{"n_head": 2, "n_kv_head": 2, "rope_fraction": 0.25, "parallel_block": true, "init_std_qkv": 0.0325, "optimizer": "muon", "schedule": "wsd", "decay_fraction": 1.0, "decay_shape": "sqrt", "doc_mask": false}
MLP neurons of a small language model. Each row is named by its layer, matrix (down: output weights) and neuron, and shows model dimensions 0-191. Each number is 128 + 32 x the weight over its row's rms, rounded and kept within 0 to 255. Numbers have three digits each.
After each neuron's rows, "fires before" lists the tokens most often just after its 100 highest values on Wikipedia text that the model never trained on. A number after a token or word is its count.

L6.down4:166126159148111109115110144097052123152144220134159151121071090170098096176165135118116116174142188135077163107150155134122103143152121069178102127177128180113084134069128098114159112218093055158151148123144087154164157157138155170144127130111156123118167149127137158099097094052080083147115110128100138077138106144120137145132108155137095070098035136098138047122170093178138165128168146122132131144123147105159145115172122078162154091130144103155087114098106088152103148114090124084073132161127090129141147123160206059140125136160156096109170124114170154143128117117099112131
fires before: "|" 40, "c" 7, "\n" 6, "or" 4, "b" 4

L5.down209:175132169154117063146124104134119092138144111193121167127130126144129186123109081121090096097175120166085143122177166090105163090112163129110133150121189072135155125148130130170156133152106171127121148144098104100169144091099122115136177131123163143116125087159116104085094120116138156156144155165154092127081080087126086145147176151097125156094157080202145149102130106117156177077162136145170054158096085149148104166189121113142066137019111149157147112082114094068152134122118103193080139121093119116131181130164157107158099122116154135171159068111115171110170129120089133030
fires before: "ers" 14, "or" 9, " as" 7, "ut" 7, "k" 7, "ed" 6

L5.down107:117163137185140133156099173131137109157140076139117141164096123137090171063125123095117144154109127090119073131081170183089140081131151050095124098182147135152101093128114133099122138053105169170121145125133159104097139121160118161099139117091101174118143077132199071163133082153161125127185071110146143197141108144179155147178203067102103109144174164139164154107140102104115083101127076171158136110086121142135118174140180125123132080118122096144105132175119172154135118162139103151194088109092137122160200087108121082058123114161121143150119134176172158090093090095132109081
fires before: "ers" 24, "k" 14, "e" 9, " of" 8, "le" 4, "g" 4

L5.down184:173136114156144154187093063111107120139111149174140103134153124127121171140102075149075135138158095151103130127156085153113082183153093120107128137150119108109088128200098114179110134144058128181118167078107099127183127161121086067149100117112090152132129099090108094133057152135123124166176089151147133133143166119095159184161154161106163102222102090140160098156130165156158096121129140093103169103103135165178145119148150191149142062152103149071168145158133075149064110164116119114060123141114071134185102122177081089113170179119136153123133126082106167102092100092134080142
fires before: "ion" 26, "t" 12, "or" 8, "ce" 7, "c" 7, "ies" 4

L8.down270:073071111131112094104113111146178162106134157162152128134134141091104087097078108144173144122098153070151058047139122118143175162113088093129115077140080118111158123168132066115093146084118127146132120096139074143112151095116129138214145182128139095097128090135114176125135119135194191119189139170054137173209123122158137120124102183114144112121105144103126109128187173095178160136080132117132147121095214083159163141097147155164108175109132136147173172084116127152109200138102136118137144148140118189087152154094111120088146169092112117141142089098145129107153164074092104103
fires before: "t" 20, ";" 15, " 19" 12, " 201" 6, "al" 5, " |" 5

L7.down173:117069144148087066180125115138154117128169177144146123082135149124138111093133139098165099098110168190106094048172143128134114077151092126153109142159095136101206111186111133134148172166119188115070084198116188132125102116131108125167168158142124096098155165175167159122115133128084101119128123133089166134106160154077107176134147149125072102132078134132210092104123118164099141165143114119144113070098109075140131140119109118149100133157139075128129162134141145056152148128137096079075165137111095129094092105219133089096133173196165081075111140128116145174126144124140063157
fires before: "n" 21, "ct" 9, "y" 8, "or" 4, "ce" 4, "at" 4

L6.down96:157097089103080187156110139097114127117139171101103163098157124143144106111119149121160055142106125136151139084098073132160122124147153105128078117188136166128176118162137194143106188141130181184159133100150105158159157143121115110125127082135163181144154105146094100191143087084123130128204148112171121114165184112062151078166133120127068100080128090128174137114135155133063083113079110158108089110135081177124112150098139107152170147122124164203195077112148107147080052111105145139128130128076158123113148120142087171099144166138155114162111111155137160139035064136105114155
fires before: "ip" 26, "k" 13, "ter" 7, "t" 4, "he" 4, "s" 4

L7.down301:150149157172135120178182120143051180099049095157131149098153084143091106166092107125138193132126126131154085092117140100146122076175132060130135139097104106126165142180131114170153095132173088118134155115125165157162144100145156127149104130162080185147109157200122103079142155113135078127083183175049066086090193140160151142157131103107125121099140140193083109133142112118099135143106075134130113117131161099124104094130102136142107114174125232165169191117125158176118130137143119072113063097128150163149161103151097108071116136098137071117165138114128127086114153111136163101
fires before: "o" 54, "z" 5, "a" 5, "ay" 4, "am" 4

L7.down254:113131168137172137195133119143140108087107143098102126134118156086106138100131117140129071093119176084167164130118126096104153123190091147153123102139068119157116016093118168186142135146173055093131172169185111146119085110102134171186168120187167139118181122109133138124064120165126149135104145149152085119129139141180145129132077145158074074132146085106078134120173101159089087125111159094175122135065193151107156138135083108157182183125102164081099105147168070150097075115137152115156111181121111125153099093172136136098126129129097108138180131136129073076125146132162177106
fires before: "as" 25, "t" 13, "h" 5, "l" 5, "le" 5, "os" 5

L6.down299:149100123129119109089113178142099136129142168187126085141167124117119119056145129160106124137153174102166072120127161127137098140155150143125187163129144156174114118087186120137083130082171167113141116154089151151180127139072106126066102060085168146152191077099139092058174062113111129079154120115155133119138174170115139154130111059139049115103036099135133149112154123117171173088111105112103075123143120099184131178143137129110158114123139155130110110141136107162127134044139088067165164141143132129159095102109153157168060138117131166209164098143121112144147103165138174112
fires before: "ic" 36, "e" 17, "al" 9, "y" 9, "g" 4

L6.down291:133172160163172121130126108081084049070122158128179156099154161097111113108087099161075124139058125097120128108106025074071110111147105102148159116207155127105135085108128079128113120118127133141127134091136183124099150108152113122148160125157083146117159138164158104180106136164143157201142111121137144159141103136195121151113081057111144138156091130078170076118138105126158185152144101144112095102165136067095163176083088093169121145110144127137123180143142108174142114150106124147153106103120169137141169152178047175088137067144132121157112129189084129161145101167154150169
fires before: "k" 41, "ers" 25, "ld" 11, "ing" 7, "en" 4

L7.down89:118127104128100163132128176146126158111123102161156098129122129158112103156103097158127092072146102128169139103129120119097132140201102131082144158162142131132153065121167122129129181068141127142140160140160176114126116185146113115125147071127097126146152160181116123123220043164108139091109130057141137103081092146124119109135082134075057122085096061177123134085066142169079153107093163130142099159162111089171138109138122173181121171148107126207065112126141112162111157115149107127221116128149159098117118196107149131115076155147135122088163090180139092085098133124144140203
fires before: "ic" 37, "e" 24, "s" 8, "or" 7, "on" 4

L8.down115:137115166120108126183104146094088119122139114129079161134111117163087098104140184094093098132091089185096177156134163118143126121079031134133127103161098099199113126188176182118062096162120094146121116177113142197133179101140089123096098098120131129162125109196161109116080180056153127167149160141105066153094114100160130053149144116105150154151151161118127095139081106125151142173163120114093091145139118040170156132120045092116092157126167126145165096099174118123074106130173087148105129138128147099113098167136144129152099116138164170128162164165155148162091107132129181117
fires before: "n" 15, "t" 13, "k" 12, "ed" 11, "an" 6

L5.down335:135121143093101160118122117152126135150119106119075090159188106137067171130122110130142104121111112104117128117110202138161105173136140152097158119104136094173117193158152152077085085145097104091128168151125164153083138154179128135133091134144135142114162145094175184134134082107143130160109165111087171145130143119186099141130123142068134143152123154085064199124168083108136120094092159149075073120225099134147140129075142108181104121142129119098133128157110124195124091122164172120124120095089126131161064125127091133156043113116044137086090182111216177097129123085125097182
fires before: "er" 17, "s" 12, "|---|---" 9, "ct" 7, " 1" 5

L8.down134:119142115066088165174117106152112147198108144089167126155136148138102111149074132155139110146087104137128111076104147132150168126133132136101144076083094095154134102115080164159083108158122108101129137150134084165152176152107139127095100115153145180088139165149088133177171127138136101156099174145042100115163198115113108153141139078137134093201104118107049131093138151081084161147092073076087130103168077157137145092180113159124126169097184132118072202136106081152152105121109180115159142105179144137093145140087111122156128148143098163129182124138122122247137149085100136137
fires before: "ers" 33, "es" 21, "a" 11, "p" 10, "m" 4, "t" 4

L6.down360:139144123126054137117141100096077201080067152138163149170172105135139190169133128134059077175139101090124152145167146119137143096124131037148142090070146146161120196166070130108127118117159136128092107162189131096141113168102132093124114171135088127136070144131122141087122132159090077078054113108140146114127116088184144104148136177129148145136110147135132119191150163181151092099061089162173129148109168051135143110067185100104158127099130206137131107113090126103140161147139157099136093139144162142140144134173143095138102144122146178126098082141132122157101059166156134112
fires before: "o" 55, "e" 6, "ch" 5, "a" 4

L7.down221:119149180088170165154159142153118143060150174140114037152134109116136169138127118102138116173182119077088136112145081077139143124171176119164143141112165174167101107127124143116128128132072136145118108135127133166118134068134139202113165125100158132094176200118106159135178072155088126130092145095150099128147122109036133178132087127106135099166139134102168069042130074115071131133177127125086146109154153138112143116104107156124142101145105142108169083143141117196094124165086117192098138138098091155102162132161098126148070208161116124098078120116154077094178124135160085097
fires before: "ud" 37, "ub" 14, ")" 12, "os" 6, "as" 6

L7.down358:142188093114139132119153123103106079152182133161093228152077097151174125136117198158125112154175112154109140141130152075147120086164128117124151113107173119137116162119121134112125118093122095073109123159142119151082086091094120153141097079100073148155109143131148116172115170147132098177135146160136113092147205145146109152145095129125196106070090132103148123113146117144167121120157135075192174102144151107165072100134122143154151104121088112101061154137208173141114088078114078045099111168110079146114134158103082091155114139094150147109065098161151135221108107186145143116
fires before: "ust" 29, "p" 9, " of" 6, "c" 6, "ce" 6, "s" 5

L6.down319:086089072172124122171109113120163137074153120070202095139107147130151109135158167110165082077106034145171118128147091131167171160128129167123118138075149114156110103165110118140101129124107161117163130103171118081130116151137139131132129121088059100074133138134110142099096146157131135130145113158139098162149129155098124132147139217080126163212144123118122179065170086148103062153125114153150061122178062068144130121152142127123105115215190133110121161132142088121139109190211112136093169183128076132141150107153145161159156123129108139113113052096148129106091120115112134098
fires before: "al" 18, "ver" 16, "in" 12, "od" 7, "es" 6, " |" 5

L5.down376:139132124136142113161138103156179160125171146102140085074139113117140127094093113140123070115120124146131112191208153126123132116161179134145109147115103214124149136166185120157142116188106146122191140096133043108133125154152133125098185093149142113093163105146112119131141103129077122164126025099120168089115111133167082120087078108170081166084101111084139115127128104039083132138124146126175150095161153110169101102128086111117143134053136105167163152089146104127161162138153120117119193114095107152105111099155120155067120148116091106176230093121137191169132154144104092105
fires before: "s" 14, "k" 11, "er" 10, "f" 10, "her" 5, "ing" 5

L7.down59:152098127178027156109127106096107048061141153166097103149139120150129100079187194046154124117174072100138143119132085090098154090138155158122117163150174173120123138139159141099183135158140111198122139173156201145112131117152149142068139119157064160079057133122154108082121113089112121119139123068166144181127137146116119137140130169093141100150142156120053157136129066142069172093104086175117136139106102161109121133130111086110126135108126142177154097151138135151113124099175115093073134118090125126153103137107148105194167132138079161132141145126142113117173179195142148115
fires before: "ch" 25, "her" 8, "nd" 8, "in" 8, "al" 6, "n" 6

L8.down261:085121136109127121165140115075172148135110130177120084106124105154142166207089133158121179130145116127148115158139145170146067126155169179192129151100157111113096191123115080139150110153144085134172124153074115191115113167070150173147118092104122156127085175119110076137113100085105062111038093078120185133146130082102096174156044122120136096088134116116081157168094119154159151115150120055121143137104155166103165083152117163151090179155087139178114122164159113177142064146064137144112219124085120125159109138139128107155159172107120123113138150101144137125112131144093092119
fires before: "s" 38, "l" 10, " was" 6

L6.down12:136175085146091141107116111133184115135154126192167176121088144128135132122107136210129156123114089133085182139096085069112088168124206097092123107121179113151128139114065152076100127127116146109087116123138121135096091180121170126153147144126178129117095096099095117174126143128052133118086167092143079138146156176179120199097142109100168178139147166156086154111096106108159167125073164116171115126141154123083156169099150087158102192126145150051167143188097119124131087116099123150103116107095155166106135169162078078085125128094128173155158162140130116115131118154074044092
fires before: "n" 17, "re" 16, "p" 11, "s" 5, "ter" 5, "0" 4

L8.down200:170093165086124158126165104146182177124080182114121136103123170182111112151120167160108199181109131125124110144123143136096102172119098133147124146102084127171145118124074118123169096145068136143123198098098122053099156146127109161169104123132116093172104195110128134087151138117139129110134100181100106164113164110106194142139113051075105146183095116110142102115121135073180090129073124126091157123138161101120125097111115206137122143152036088166087136145079133062113118108099108069107143103110115135089106155150135185152140170189124112119126215110173180128106164148142110150
fires before: "t" 18, "ate" 13, "ar" 11, "ation" 8, "m" 6

L6.down38:117149122154103044179094140162096137106161132163168082150135153147185147106077072116164149131115163145155108142101142082079124149126140159113145093084142084137085124081144141207158075140118127116146142114173089105098126094177079101102118167138159121080153200207140090103102157123116123151126158190136102150100048158135135158145175204135117128106083159096112115175189100150135151075088127174130149126113149095128166105149134076155122118169060082101155152108134146098136125127125157087046156181117148083090124101143096152093157116100140130123139106083087184118122125152137175110
fires before: "s" 13, "d" 11, "c" 9, "ct" 9, "ge" 8, "n" 6

L7.down200:080127166126081161162112099101101102084161220160175134144095122149174120138179131116167070101093065132167108123172157132164161095097125114120072185112126122097102170096037106126159115097168132125099146130124136116087086135098084138115163121132091099146125164128091104128161163137072100096150134179132082155187135111151165138121112201058155158165153120126108166147119145150067111086161133133120181115151151126123203115131135139111105111094113120109092122178143119102128241080150119110047152115144173069108147138174109101130157140090141102126117147115109128111117186115135171139
fires before: "m" 41, "p" 15, "ou" 5, "es" 5, "e" 4, " s" 4

L6.down180:084145122120210194162112111151136154115135128107109123119120115129077133105120190130132091146157143160152112122155147097161172114161104145132088185120085154142152109148088110109113119156170123174103063101116199131095112189147069126122111068152123154110145147168159120038144180108075084141146120138090163101151110184090161134140104148166050102150112141139105101110118119129148198158135090087134141115176133092146146086142131142140159161141142097112125057164090073155054085117113123126104115152095184118147068146115161153099165152202132116117123071128160110152165191135078088083
fires before: "as" 30, "ort" 11, "r" 9, "ub" 6, "l" 6, "os" 6

L5.down28:104142076130160142133108133119093125138125193109091117144092112100162197121122104096098111091162121091172116149087123136153128099112230158123160096218142118144126140158076130136197083104125197148112095123163102154140185127085071178118078118140136143085129095140165149135109124106097072118128116106083117126120090146077107149145111197122107180147089120138134110137102099121149172101124115128062103170156173098127056092128087070190180137099132094133114088144121097191116097203106135208084115115155142117134158172089105166134168118156151123121111165144118107165156176124162112138
fires before: "gh" 26, "ter" 16, "s" 15, " of" 6, "f" 5